Weights of a small GPT-style language model, trained from scratch on English Wikipedia: 6 heads of 64, normalized queries and keys.
MLP neurons of a small language model. Each row is named by its layer, matrix (down: output weights) and neuron, and shows model dimensions 256-383. Each number is 50 + 15 x the weight over its row's rms, rounded and kept within 0 to 99. A neuron's up and down rows have the sign that makes its largest values positive.
A block is one neuron, or neurons of one layer that tend to fire together. Before each block is what it responds to, as a language model described it from the Wikipedia text at the highest values.

Clause-opening prepositions. Prepositions such as in, as, to, and on that begin a new phrase right after a verb, comma or noun, e.g. explained in, ", as well as", "According to".
L7.down205:34 43 52 63 45 35 36 32 67 47 57 41 30 44 44 41 65 46 57 68 38 71 60 39 42 57 48 40 62 40 59 61 59 69 63 68 45 44 58 52 59 52 41 56 45 29 56 62 62 40 38 61 60 63 36 53 57 72 55 34 36 43 57 09 64 49 24 32 68 67 17 54 73 46 40 44 54 62 67 80 51 35 54 36 48 31 42 45 67 74 54 62 58 27 34 74 44 81 22 53 38 38 53 55 77 60 46 47 55 48 40 23 41 30 46 30 35 37 56 26 51 32 45 65 50 39 25 53
L7.down235:22 43 68 79 39 32 32 47 72 42 80 70 33 55 53 76 72 24 75 75 55 56 55 38 74 29 51 24 54 55 61 47 47 38 65 44 48 50 40 61 84 54 50 61 63 74 40 57 40 48 48 42 58 50 61 48 47 47 36 65 58 40 58 62 37 43 52 45 41 53 35 31 02 52 27 57 47 60 73 30 54 54 79 56 44 67 73 64 50 58 14 59 77 48 45 54 54 45 33 36 35 47 60 35 53 62 61 24 49 52 28 26 36 59 56 48 61 57 30 36 52 21 62 70 90 62 35 62
L7.down268:45 48 70 41 50 38 63 37 65 73 52 45 72 77 62 64 51 48 45 69 36 62 54 49 03 51 67 32 45 47 38 68 16 47 58 77 51 54 75 39 64 61 36 40 65 64 64 46 48 41 65 52 35 61 46 38 51 31 52 69 37 40 52 70 39 73 33 59 55 67 29 43 76 61 32 41 65 46 18 52 36 49 60 60 53 48 45 57 38 93 47 78 41 59 43 51 55 57 41 51 75 62 62 33 63 58 37 22 37 55 43 66 65 36 37 35 50 56 40 63 57 18 43 52 46 60 53 45
L7.down275:43 86 63 49 61 45 42 55 51 27 26 73 58 45 62 61 51 60 63 55 60 26 38 42 49 51 29 17 62 71 65 11 41 54 37 27 49 84 59 49 26 67 72 52 71 56 45 30 82 64 40 72 56 44 36 31 44 42 51 69 43 57 57 50 40 40 23 76 48 34 44 44 28 41 59 41 32 36 58 42 66 51 58 64 54 61 59 67 33 75 48 47 32 72 39 32 57 29 38 53 55 48 50 27 67 39 64 54 49 41 48 48 47 44 48 61 18 32 40 36 61 55 65 37 17 56 67 58
L7.down592:50 32 40 55 60 24 80 61 40 52 37 53 57 61 51 38 78 37 51 49 54 47 71 61 42 52 77 11 50 86 66 57 69 78 28 50 65 25 29 35 42 40 37 56 35 07 44 13 41 35 66 52 33 53 31 32 46 30 35 51 47 53 50 56 62 25 54 52 29 67 45 43 37 58 38 34 58 48 64 56 50 64 40 41 45 78 34 37 65 75 64 79 62 36 55 45 34 58 49 60 59 34 57 71 46 49 82 58 63 70 70 49 45 53 40 49 45 66 39 29 83 33 60 43 48 26 32 41
L7.down631:65 36 36 65 28 69 52 44 51 43 54 21 50 31 67 83 59 42 30 56 37 39 44 53 36 54 52 43 67 49 67 63 47 43 36 54 47 50 57 56 52 54 48 50 54 51 52 47 51 72 62 22 41 56 47 27 53 61 20 56 54 66 43 50 32 61 70 76 47 53 46 52 47 20 47 67 47 23 58 53 49 44 47 39 61 63 73 67 51 58 50 49 70 57 67 33 62 64 46 75 41 30 50 61 43 46 38 73 44 42 20 99 54 46 58 41 48 37 48 39 24 85 29 37 28 55 73 38
L7.down640:54 60 63 50 36 42 55 56 55 53 08 53 97 55 64 37 44 53 51 47 58 47 32 36 37 40 49 68 44 34 65 56 47 59 52 33 61 55 29 54 45 61 70 77 31 48 41 73 34 58 40 50 72 72 61 49 50 49 57 62 46 48 33 46 45 45 49 49 37 35 57 43 45 79 69 71 53 40 57 58 58 44 45 71 18 62 75 66 51 50 18 39 29 33 52 29 69 67 59 53 55 22 78 60 62 47 75 38 58 39 51 68 40 52 40 46 50 50 70 40 45 54 51 37 55 16 36 44
L7.down862:49 82 28 54 48 55 77 54 44 67 66 17 66 55 43 53 57 40 49 35 62 62 49 69 51 45 70 21 73 58 59 31 73 33 52 49 45 32 64 34 63 34 51 38 58 53 41 62 60 64 36 35 41 60 39 33 50 60 50 51 29 40 13 43 53 45 34 74 36 59 39 40 21 32 51 33 56 47 59 82 57 34 39 64 48 48 41 42 45 45 27 30 42 50 15 43 56 35 55 70 45 57 35 64 39 52 50 43 30 48 64 28 00 28 61 55 59 61 45 56 57 46 70 38 50 55 59 30

Standalone mid-word "s". A lone "s" token split off inside a word, either as a plural ending or mid-stem, e.g. cry-s-tal, motif-s, inacces-s-ible, horse-s.
L3.down255:50 50 63 44 44 69 66 16 93 42 72 21 58 53 69 69 33 38 38 66 66 61 25 67 41 68 62 56 42 61 64 50 21 55 48 60 66 49 22 39 41 47 54 41 20 36 56 63 45 15 31 75 64 50 44 35 78 54 58 76 56 42 65 52 29 57 49 47 48 51 52 47 65 57 57 71 63 28 52 97 58 47 32 55 59 18 56 41 42 50 49 48 28 34 44 42 56 22 43 72 78 34 51 58 41 47 58 67 61 43 51 25 58 60 40 33 70 53 54 47 48 51 58 50 75 37 27 50

Word or prefix "in". The token in, as a preposition before years or phrases (in 1973, in some cases) and as a word-start (input, insist, inequalities).
L3.down244:56 41 51 67 48 37 87 57 74 66 32 43 72 65 52 74 69 67 24 60 75 51 66 41 55 69 56 20 28 42 70 64 68 60 35 58 81 82 56 40 09 47 41 46 41 71 25 43 72 53 68 53 26 51 34 26 70 43 56 53 78 44 63 60 48 32 50 53 49 54 40 53 25 55 43 54 21 52 64 48 40 54 68 38 40 51 51 67 46 53 54 64 53 50 34 49 44 52 16 39 66 33 48 51 48 49 58 64 58 44 48 76 49 54 52 42 48 19 67 35 49 33 55 34 32 40 38 79

Final word-piece endings. Word-final pieces of multi-token names and words, often foreign proper names in tables and lists, such as Martín-ez, Guerre-ro, Gigan-te-s.
L7.down25:78 61 72 34 07 45 37 53 55 53 54 49 46 70 41 40 18 76 27 58 74 44 23 47 66 35 34 54 73 61 70 75 47 62 50 35 56 21 65 38 43 41 59 41 41 68 65 43 42 53 69 52 60 48 68 50 72 49 65 69 43 55 74 62 22 68 80 49 65 60 27 37 62 62 28 35 90 51 38 49 56 53 15 63 47 66 53 41 63 32 26 40 57 67 20 80 64 35 34 48 68 40 57 64 38 38 56 44 46 65 54 27 47 43 37 33 52 31 38 63 46 52 45 39 27 54 40 60
L7.down83:47 24 70 45 46 56 55 50 21 45 31 55 56 60 60 63 42 77 26 48 52 62 43 38 99 62 64 22 52 34 53 53 32 44 66 68 48 38 74 61 46 66 44 61 47 57 34 58 38 59 34 69 60 51 28 60 49 68 62 59 26 45 47 61 49 62 49 56 40 32 44 40 43 33 71 46 62 60 45 51 57 23 54 43 10 46 44 31 49 52 50 47 84 28 45 22 33 27 61 45 54 34 62 54 35 57 51 51 70 53 68 23 43 62 58 66 55 37 49 39 51 21 65 40 56 29 51 88
L7.down168:52 27 44 56 22 52 44 76 52 53 44 46 58 53 46 57 92 63 40 50 51 49 58 32 68 28 72 36 57 27 62 48 34 45 64 58 65 84 38 55 73 78 60 38 58 67 46 36 52 63 64 37 40 49 60 64 29 38 38 36 51 52 50 58 33 58 63 54 41 34 52 56 81 32 48 35 39 90 64 63 55 62 48 53 28 63 52 47 48 48 55 65 48 73 36 35 63 49 36 38 46 66 58 38 30 26 32 72 54 38 59 23 52 64 40 72 60 47 52 56 56 47 48 42 44 54 61 64
L7.down274:66 46 29 45 51 58 72 50 26 15 39 41 40 51 50 41 15 62 54 40 54 67 82 25 51 39 29 45 48 16 82 41 54 30 55 29 80 18 48 64 49 32 43 37 57 48 55 55 49 51 49 19 62 43 39 53 69 54 46 63 50 47 32 43 52 53 47 59 44 49 54 33 70 54 62 58 62 61 29 59 74 29 58 53 48 13 44 56 44 51 56 53 41 77 45 40 77 34 69 78 78 47 50 50 52 53 24 63 50 45 48 31 40 42 58 19 41 77 38 56 41 31 53 67 54 47 37 62
L7.down456:62 58 45 59 61 15 42 65 63 35 48 57 53 58 64 39 39 26 42 27 37 63 44 45 34 43 40 64 90 65 37 55 51 89 55 25 58 49 55 69 57 41 41 41 68 31 40 80 78 52 40 47 76 37 56 44 19 68 47 65 40 39 98 52 46 49 64 38 51 54 42 76 64 52 43 63 55 44 39 48 58 42 48 48 35 47 82 55 63 53 47 79 48 50 39 64 45 28 39 35 61 43 16 47 49 42 67 93 48 46 62 54 61 52 37 67 48 19 32 51 51 50 64 63 46 46 31 32
L7.down551:40 52 30 67 50 55 50 48 43 51 43 73 50 35 63 50 54 65 64 31 37 53 61 68 42 27 73 72 75 66 69 63 55 28 53 54 46 64 40 55 39 46 60 28 49 56 63 37 41 38 66 29 35 32 56 63 75 46 14 55 52 71 40 72 33 50 47 36 46 50 51 32 40 24 61 59 70 49 31 64 52 40 65 51 35 41 31 49 12 43 61 26 26 41 29 75 52 54 32 58 46 75 49 32 45 65 46 31 39 50 48 48 22 52 74 69 48 50 33 64 38 50 47 46 52 63 58 51
L7.down620:60 40 58 37 50 69 36 51 46 37 74 65 50 50 74 48 52 47 48 80 44 48 57 48 69 31 63 71 50 39 49 34 49 21 53 41 78 49 48 44 96 79 33 76 43 56 43 18 42 43 41 65 78 73 51 50 32 25 46 44 55 58 73 56 56 37 83 36 75 36 44 51 71 40 50 71 91 57 33 24 53 54 55 52 63 68 56 57 48 40 53 46 28 41 60 41 52 71 42 66 51 19 37 44 40 59 32 55 20 38 67 56 50 59 44 43 37 50 61 47 18 26 33 45 42 32 52 32
L7.down645:38 81 49 50 57 39 53 23 41 61 40 46 58 51 45 39 41 55 82 34 41 60 57 56 32 50 28 42 50 52 35 40 57 93 21 57 63 41 35 69 64 30 40 52 61 44 53 42 44 36 54 39 18 78 45 26 43 49 71 64 47 31 64 60 37 66 63 63 51 44 23 45 22 62 40 36 40 76 58 75 45 25 62 71 52 53 65 72 37 54 55 67 63 71 58 23 34 43 27 44 65 41 46 43 71 63 46 45 64 54 47 39 50 43 78 41 42 15 30 45 43 41 33 28 46 47 50 55

Event-locating prepositions. Mostly "in" (also on, of, from) right after an event verb or name in biographical and historical prose, introducing where or when: played in the UEFA, approved in December 2016.
L9.down17:39 46 29 51 64 34 30 48 46 58 51 42 46 49 38 46 55 54 57 54 40 42 33 70 14 78 38 45 66 65 92 46 63 49 37 68 59 64 67 57 37 39 62 27 50 41 19 41 80 51 36 69 25 29 32 50 50 52 50 45 48 55 43 30 34 62 31 35 53 53 83 65 39 33 51 30 14 62 34 32 47 30 48 44 33 67 05 48 66 63 52 27 41 73 36 59 59 23 33 63 65 32 37 57 26 47 72 38 25 77 42 51 60 33 61 32 55 68 55 42 54 63 68 50 60 77 43 88
L9.down53:39 43 39 48 52 47 58 45 59 30 22 46 58 72 29 31 65 82 37 44 51 43 62 54 35 33 51 55 76 42 52 35 72 53 65 62 71 58 27 37 47 43 39 48 75 51 69 45 56 78 42 36 56 26 63 54 41 39 20 46 77 44 49 43 74 22 69 20 42 41 50 49 57 43 45 59 29 53 62 47 70 35 49 60 68 16 63 71 59 37 61 34 45 50 57 81 49 40 64 36 40 65 71 70 67 54 78 62 24 79 32 48 61 52 49 44 42 44 56 51 63 54 63 42 83 51 54 44
L9.down149:52 39 32 40 44 49 83 86 66 47 10 33 43 46 47 44 54 51 35 42 49 51 32 65 53 52 29 48 44 77 45 61 49 41 64 28 43 44 66 59 49 73 90 48 42 58 49 57 62 40 48 37 41 38 53 30 25 45 52 73 38 36 46 50 41 59 59 66 65 51 40 66 69 61 59 48 59 44 65 29 30 52 61 53 09 56 37 44 65 48 21 67 32 79 23 72 16 48 13 60 39 67 59 56 37 71 76 69 29 61 56 67 54 68 51 26 56 13 29 50 65 46 60 41 44 70 47 72
L9.down152:27 53 43 62 44 27 83 37 56 56 45 61 49 56 65 23 44 37 54 46 57 58 44 54 08 51 57 38 62 50 57 43 67 65 57 53 72 40 49 65 26 49 49 32 39 64 76 59 13 49 41 38 49 60 62 36 36 75 51 61 48 19 78 28 70 61 44 38 61 50 50 38 55 30 46 50 54 33 29 42 54 46 73 43 43 48 71 38 55 46 60 59 43 39 52 49 46 53 54 54 34 37 46 47 48 67 38 37 35 52 56 84 73 16 48 20 38 72 37 44 38 52 63 55 32 57 24 69
L9.down267:44 36 22 36 35 41 78 32 68 40 46 36 53 32 42 36 44 39 48 28 39 18 44 29 47 95 67 50 39 77 56 53 62 58 55 53 45 55 44 47 51 17 66 77 57 58 50 44 64 37 41 88 69 49 47 56 38 59 44 38 55 34 75 49 82 43 24 47 60 39 36 39 51 58 39 40 39 61 45 87 61 32 80 39 54 40 31 46 52 41 30 47 54 55 53 36 50 69 36 71 75 23 45 33 30 17 35 53 41 40 47 49 54 68 38 43 40 46 59 66 68 48 26 47 46 54 36 50
L9.down274:48 81 46 68 56 48 35 43 56 73 27 50 46 45 70 34 51 45 87 54 53 60 39 72 58 47 68 60 36 58 58 45 71 47 73 59 49 62 52 29 49 32 45 51 46 48 89 33 49 94 85 50 34 54 50 36 54 74 77 43 42 38 58 67 76 59 38 37 69 51 42 72 55 64 30 33 60 37 41 50 58 51 52 57 52 61 55 62 58 42 50 52 75 19 30 64 87 37 55 35 58 35 52 61 61 49 54 65 44 65 41 60 58 62 46 28 66 33 63 49 25 38 67 28 49 29 38 43
L9.down740:64 58 41 54 32 65 48 40 52 53 24 69 54 63 68 60 60 61 48 65 36 78 45 56 42 31 51 70 26 50 52 40 39 44 31 66 40 44 70 60 30 29 44 69 55 53 38 51 40 45 51 67 65 62 41 66 45 28 60 28 68 53 33 45 59 52 45 40 42 34 38 28 45 52 60 34 44 45 49 16 83 58 70 37 54 66 54 56 33 45 63 63 55 50 72 56 46 32 27 44 53 48 19 60 52 55 66 75 35 62 61 59 61 32 61 38 19 45 43 55 63 70 53 36 70 44 45 37
L9.down747:42 50 52 39 38 40 52 54 31 45 49 59 49 24 56 46 35 47 54 33 57 70 57 63 77 27 67 30 47 68 48 61 44 75 52 45 76 54 44 37 41 46 18 36 39 42 32 60 50 47 43 47 58 51 62 64 57 57 61 63 35 60 78 57 75 17 41 30 35 23 68 31 44 37 59 33 84 32 23 38 22 56 32 45 22 36 32 63 44 48 55 45 66 53 31 61 75 56 55 34 74 36 36 58 40 53 77 66 54 60 46 48 31 41 42 30 29 35 63 40 45 73 47 65 45 47 50 59

Event-year final digit. Last digit of a year or ordinal naming an event, like the 2018 Asian Games or 1978–79 season; also "the"/"of" before such nouns.
L9.down70:32 17 54 68 39 48 55 97 23 38 69 70 39 47 46 29 44 53 38 55 41 64 43 32 50 50 74 51 37 26 22 46 53 47 61 39 66 75 40 47 51 69 27 33 62 58 67 42 46 48 61 39 57 36 69 64 64 44 62 55 50 62 49 46 39 66 58 43 29 69 51 30 44 29 39 47 46 24 36 50 65 38 54 47 49 48 54 44 49 53 54 57 40 15 64 35 47 47 38 44 63 77 46 35 24 76 55 26 38 60 29 50 78 56 71 38 66 33 45 75 63 52 43 29 64 44 62 29
L9.down84:48 54 47 41 44 47 53 60 57 54 60 60 38 36 34 42 48 46 73 59 51 50 62 44 55 22 36 46 30 56 59 80 50 58 75 33 61 47 73 66 74 72 36 32 62 38 52 37 37 62 43 63 61 38 43 52 70 24 41 34 33 34 70 49 84 47 51 47 66 71 52 73 26 53 40 38 61 55 24 43 60 52 59 28 56 27 49 25 62 56 62 50 33 64 60 47 34 30 48 45 48 49 50 67 47 67 13 87 57 70 41 59 62 85 29 51 42 76 47 30 55 24 69 47 52 48 45 62
L9.down183:87 73 45 46 86 13 57 41 43 41 50 64 46 20 33 59 47 45 39 32 43 48 49 61 56 49 62 36 38 77 59 64 19 26 36 58 65 38 30 51 50 48 50 35 43 49 62 67 54 45 53 45 69 47 25 33 37 45 32 70 41 33 72 23 40 69 41 71 51 59 75 48 23 87 53 51 82 46 75 73 50 55 75 47 49 66 45 40 60 78 78 33 71 57 46 52 50 45 58 76 58 52 20 59 34 37 87 65 70 55 67 42 46 84 53 41 65 62 65 18 53 50 59 57 69 55 21 61
L9.down232:67 44 64 37 63 35 41 40 76 39 61 27 56 52 42 54 51 40 62 62 54 21 56 65 59 48 68 46 31 25 51 53 50 45 40 51 64 44 52 52 41 55 83 21 36 52 72 57 56 59 36 67 22 37 52 25 54 50 26 51 51 70 54 51 65 49 45 59 49 54 40 66 61 69 74 80 58 36 66 58 24 71 49 60 30 58 67 34 66 36 36 37 48 76 43 42 39 71 45 41 42 65 53 53 66 54 70 53 30 39 58 55 40 52 80 59 69 54 60 25 54 41 34 60 75 45 58 46
L9.down245:79 53 56 31 86 32 58 54 40 26 54 59 74 63 40 84 59 61 65 48 65 86 45 51 62 39 49 38 21 55 23 70 45 58 50 64 61 36 57 59 32 52 59 51 50 40 39 37 43 26 59 41 48 30 31 50 55 49 71 44 46 39 41 49 38 48 53 54 26 67 32 83 39 49 79 57 59 45 47 41 58 59 75 87 48 15 44 60 52 25 60 64 41 61 30 16 55 50 63 41 53 58 76 58 40 42 53 73 65 37 17 23 65 53 28 45 49 46 55 33 37 44 33 05 71 28 78 55
L9.down367:55 58 67 45 43 48 54 48 42 40 50 58 54 54 33 56 61 38 33 44 59 57 41 53 66 36 78 60 72 49 73 35 55 48 44 22 64 23 64 26 42 39 70 17 62 65 60 44 65 51 48 76 39 42 40 67 34 51 47 56 45 38 69 66 60 55 39 42 71 61 48 48 34 84 49 68 34 41 49 55 22 54 50 36 55 26 42 37 79 48 55 61 53 64 29 49 45 47 60 48 52 46 71 45 43 72 57 65 62 17 45 30 39 13 74 45 42 46 48 28 54 48 38 66 50 57 64 59
L9.down500:39 59 45 35 52 37 51 27 31 83 20 57 31 44 45 55 54 39 53 50 52 18 41 50 49 43 70 80 20 63 83 71 43 47 67 44 72 50 42 59 67 64 68 43 50 53 13 30 47 78 15 54 60 29 42 58 35 36 63 47 57 40 58 28 63 80 55 48 66 52 52 69 60 49 40 79 46 40 84 34 63 70 57 56 72 47 43 48 35 41 56 51 34 42 49 75 51 34 62 51 45 40 68 45 53 72 82 55 51 66 40 55 29 48 49 51 19 57 57 36 40 27 89 33 59 27 53 71
L9.down525:44 51 41 63 61 72 58 76 61 51 61 38 14 53 50 36 74 50 48 49 57 43 57 41 86 45 66 43 34 33 61 53 28 39 29 51 45 61 55 59 34 27 38 57 58 34 37 33 64 50 50 37 52 57 52 39 66 42 37 64 60 51 77 10 42 39 60 43 61 60 38 31 68 52 34 38 49 24 63 13 42 53 42 65 81 36 53 30 40 62 52 33 53 45 42 59 26 67 62 39 23 36 57 42 34 54 50 57 61 34 46 40 42 54 42 45 44 64 33 34 51 55 38 49 72 48 54 54

Ordinal number suffixes. Suffixes and symbols right after a numeral, mostly ordinals like 3rd, 1st, 19th, also % or 7-inch; weaker on table-cell tokens.
L3.down480:35 53 37 59 37 40 54 28 71 63 70 65 59 57 37 43 84 23 47 51 58 59 57 22 60 20 75 43 63 38 37 83 39 49 29 43 29 20 55 32 34 55 12 29 35 51 29 52 35 40 57 49 35 63 57 85 61 32 36 56 36 38 68 42 73 35 49 50 68 38 42 56 57 56 82 42 40 20 31 55 46 28 58 46 58 45 28 51 52 77 36 64 62 46 34 69 40 49 36 85 77 64 51 55 81 41 55 17 64 51 68 37 78 42 65 49 70 62 38 45 52 75 49 38 25 46 27 47

Final digit of years. The last digit of a four-digit year, especially season ranges in sports and filmography tables, as in 196|1–62, 198|8–89, 200|6; weaker on other numbers and "century".
L7.down57:39 61 72 41 65 71 50 69 46 37 43 41 22 52 40 32 32 50 35 51 66 67 86 27 46 48 51 45 37 51 64 51 36 61 34 34 63 55 42 56 65 36 49 34 50 35 32 67 68 64 50 60 16 50 56 54 29 41 53 81 72 31 48 56 56 50 70 13 30 79 45 55 58 41 33 49 34 50 35 33 31 64 74 71 26 37 58 53 68 31 54 35 37 67 47 44 57 46 25 58 49 55 39 32 25 45 63 53 69 74 78 05 32 45 51 39 55 41 53 43 64 43 44 43 47 62 45 35
L7.down78:41 38 45 66 47 62 67 48 70 80 41 22 59 35 49 63 53 60 53 55 51 58 51 42 31 43 41 62 51 64 55 56 28 48 55 52 46 54 73 63 59 31 46 45 70 71 46 53 24 56 37 33 52 49 43 37 56 51 50 53 62 63 51 90 67 29 54 36 69 67 56 55 62 41 74 13 53 49 59 69 55 43 56 46 66 40 33 56 71 68 45 62 69 33 51 35 42 55 36 65 57 46 72 49 48 55 45 55 44 65 63 50 26 34 65 38 39 26 81 39 39 55 49 37 23 38 49 35
L7.down89:13 53 76 54 57 48 23 60 22 60 74 45 38 32 71 53 50 57 41 69 55 32 70 53 47 60 68 50 52 21 52 48 45 41 45 43 46 69 67 41 54 79 50 51 62 50 42 62 31 44 61 54 29 68 61 69 52 51 62 34 55 57 43 75 50 56 61 49 55 66 57 49 70 71 75 55 44 62 37 35 71 46 43 56 50 40 33 71 73 41 83 45 39 61 52 60 32 53 55 68 50 52 99 26 53 53 64 54 30 69 80 63 31 58 27 31 34 43 71 74 48 54 51 32 15 54 15 35
L7.down218:44 67 37 56 29 49 43 63 63 75 71 27 46 26 45 57 35 68 28 38 34 45 53 38 24 57 39 60 34 39 80 41 67 56 48 48 45 46 75 62 57 64 72 54 49 39 65 56 39 66 28 49 48 66 12 42 67 37 59 42 44 65 74 80 50 67 82 51 69 58 63 61 50 57 55 60 56 55 48 54 37 32 63 53 59 51 46 35 73 66 61 63 34 78 36 55 15 52 41 53 02 53 82 27 57 62 26 64 60 57 32 50 44 65 68 25 51 61 38 59 66 41 38 43 48 60 57 42
L7.down422:28 64 74 53 63 11 47 60 67 49 57 17 62 70 35 56 55 19 67 54 33 25 63 42 37 41 29 65 72 44 30 60 49 42 61 38 27 31 65 48 33 48 28 43 68 78 56 47 65 51 48 69 41 69 58 33 53 59 23 31 58 33 62 62 80 38 33 42 51 40 44 34 56 47 72 29 44 41 56 64 43 73 33 60 36 53 32 58 54 53 60 39 36 48 61 33 19 46 51 44 85 42 57 46 41 62 57 71 32 52 45 75 18 52 33 35 60 48 46 54 25 63 52 38 48 45 36 26
L7.down489:58 82 39 56 77 86 49 58 35 64 25 50 30 43 65 65 52 67 75 61 62 49 50 62 38 66 42 56 52 71 66 59 70 32 54 60 62 53 46 35 52 50 55 46 36 40 61 34 50 41 55 53 39 38 62 42 37 43 30 57 53 59 79 63 50 60 58 41 45 42 39 58 51 64 45 53 25 40 69 62 79 53 32 46 75 54 41 53 46 43 62 61 41 30 58 32 29 67 31 57 62 50 52 42 58 52 26 27 77 55 21 64 78 42 33 55 39 48 45 27 62 76 68 49 49 21 32 92
L7.down698:62 36 46 62 56 68 74 72 45 47 49 53 41 53 75 46 82 72 47 53 53 40 39 37 32 57 33 55 42 61 45 58 74 59 31 45 49 54 58 56 66 68 65 51 33 42 53 39 59 46 76 62 63 61 46 60 75 50 59 50 37 42 47 37 52 40 49 62 75 33 66 36 37 49 36 54 80 71 16 28 50 87 58 41 52 53 65 56 66 46 54 63 30 39 63 43 46 52 49 40 15 57 45 23 46 80 59 55 17 68 59 49 72 26 58 50 40 53 34 31 67 39 71 57 70 45 22 54
L7.down887:53 26 40 24 52 63 81 32 73 55 73 59 41 44 40 86 52 87 60 50 49 68 72 29 49 47 59 53 49 44 73 26 54 39 55 51 49 51 51 58 35 45 51 56 42 51 57 49 46 59 43 51 62 55 62 20 45 38 47 68 22 48 49 54 49 43 39 54 30 20 56 78 42 46 29 60 47 23 42 25 64 33 38 68 56 45 42 67 66 41 74 54 50 57 26 29 29 52 51 70 72 65 57 59 37 64 32 60 20 82 53 85 71 47 71 80 20 48 78 59 60 80 53 51 36 64 52 36

Mid-word "s" fragment. Fires on short word-piece fragments inside a longer word, mostly a lone "s" mid-word, often in names or tables, such as cry-s-tal, Gymna-s-tics, Chry-s-alis.
L9.down173:59 69 59 84 51 20 26 34 43 71 42 66 56 57 72 36 66 30 49 61 15 55 60 41 62 60 55 55 41 75 65 49 34 58 30 74 47 53 39 44 62 26 51 53 69 90 58 57 45 58 43 55 65 48 60 45 60 60 75 55 79 41 63 64 43 27 54 64 42 46 63 69 25 66 47 27 36 71 54 51 33 45 25 07 40 57 24 53 37 14 52 87 49 40 67 53 39 66 48 60 54 42 58 39 53 47 58 45 48 49 55 32 47 58 47 54 54 74 46 53 51 44 45 57 61 45 50 46
L9.down222:69 60 36 43 77 57 58 30 23 51 39 26 76 55 51 37 33 68 41 63 65 58 75 26 50 45 29 45 48 35 66 41 53 56 35 48 41 64 59 66 68 53 66 53 56 60 49 37 38 69 47 54 62 50 72 61 72 58 69 84 64 79 46 37 74 66 61 52 65 36 51 57 77 25 35 58 60 65 42 59 89 38 45 42 29 29 53 65 44 63 54 33 47 45 50 55 59 61 62 55 52 40 52 30 54 51 62 61 50 45 40 37 03 68 47 39 56 46 42 47 49 42 56 59 33 92 48 49
L9.down308:79 86 45 58 55 49 28 38 37 56 61 68 63 77 43 37 23 25 42 56 65 19 49 36 55 49 35 74 67 67 86 39 53 39 31 59 47 40 61 68 71 36 34 65 54 59 29 78 36 43 49 42 51 33 47 45 32 60 59 59 69 60 65 51 44 88 33 65 67 51 62 22 21 61 27 50 84 68 71 45 53 51 28 49 34 57 81 33 61 41 61 51 55 39 46 28 56 60 59 72 45 27 59 67 53 42 24 44 39 35 35 43 70 58 71 59 73 54 20 48 47 41 39 69 51 52 48 65
L9.down329:54 64 48 54 61 19 51 70 36 64 46 43 46 36 39 50 20 39 42 60 59 77 63 58 34 58 60 55 51 59 46 74 52 37 32 55 31 55 58 46 48 43 82 26 62 71 47 57 33 48 43 26 80 68 63 73 56 46 59 75 46 49 58 68 50 45 39 46 50 33 49 72 38 47 60 72 62 61 43 67 44 73 41 47 37 37 31 52 46 64 44 47 50 62 49 57 58 53 47 39 55 45 27 44 53 64 40 34 59 62 29 60 39 28 57 48 76 65 24 49 70 43 74 69 69 50 29 28
L9.down654:63 45 28 42 33 40 52 54 70 58 35 64 53 63 52 40 37 60 23 23 75 43 67 43 71 34 43 41 64 72 57 40 77 39 61 64 56 86 27 29 57 70 51 26 51 42 69 50 30 38 55 36 78 64 57 40 40 59 58 75 27 30 28 34 54 51 65 43 74 55 55 27 87 34 28 60 62 49 34 53 56 66 47 43 41 57 27 53 39 32 24 31 69 44 60 47 37 50 48 58 15 28 59 51 79 45 43 78 61 61 62 44 45 67 67 57 35 70 29 38 37 30 63 43 67 49 58 40
L9.down676:38 83 34 53 40 57 67 47 66 49 32 58 44 42 34 42 80 72 70 65 47 24 48 56 59 31 67 57 63 61 32 48 30 37 76 51 73 77 54 74 57 61 61 28 50 44 44 65 69 39 55 86 37 48 68 06 46 62 49 61 53 01 37 50 69 65 52 64 51 41 65 51 56 60 30 53 79 41 49 34 48 22 85 77 58 53 43 18 43 57 41 46 55 44 50 24 55 43 39 32 57 67 75 62 53 31 35 33 05 55 84 49 34 47 34 38 54 27 48 59 45 59 60 49 56 57 35 58
L9.down713:32 59 54 30 44 49 23 57 59 40 63 65 57 59 50 51 45 36 60 38 50 45 50 68 73 58 68 51 34 55 58 64 60 33 30 72 64 61 58 63 50 48 73 23 11 21 81 10 38 29 54 45 74 33 41 54 52 60 52 48 70 66 48 70 40 49 32 61 51 39 48 41 49 63 58 54 34 34 59 60 71 44 42 40 53 78 64 35 58 68 70 23 43 56 64 37 48 35 52 43 63 53 34 63 47 45 30 58 16 54 46 35 62 55 79 79 53 49 31 62 57 74 72 73 48 25 37 57
L9.down782:63 51 54 45 46 42 53 76 97 66 29 68 63 56 60 44 66 55 60 50 44 53 75 42 41 41 50 48 79 47 61 24 54 35 48 58 65 45 62 68 70 51 77 49 72 49 45 63 51 58 06 36 39 80 57 70 66 48 48 33 44 24 44 31 27 55 47 50 45 70 52 18 50 39 55 41 59 62 69 38 50 55 55 47 22 59 31 53 48 75 46 53 46 52 51 69 49 36 48 72 27 32 52 50 56 41 25 20 67 53 57 49 44 46 57 72 59 63 38 51 54 50 54 61 53 76 73 51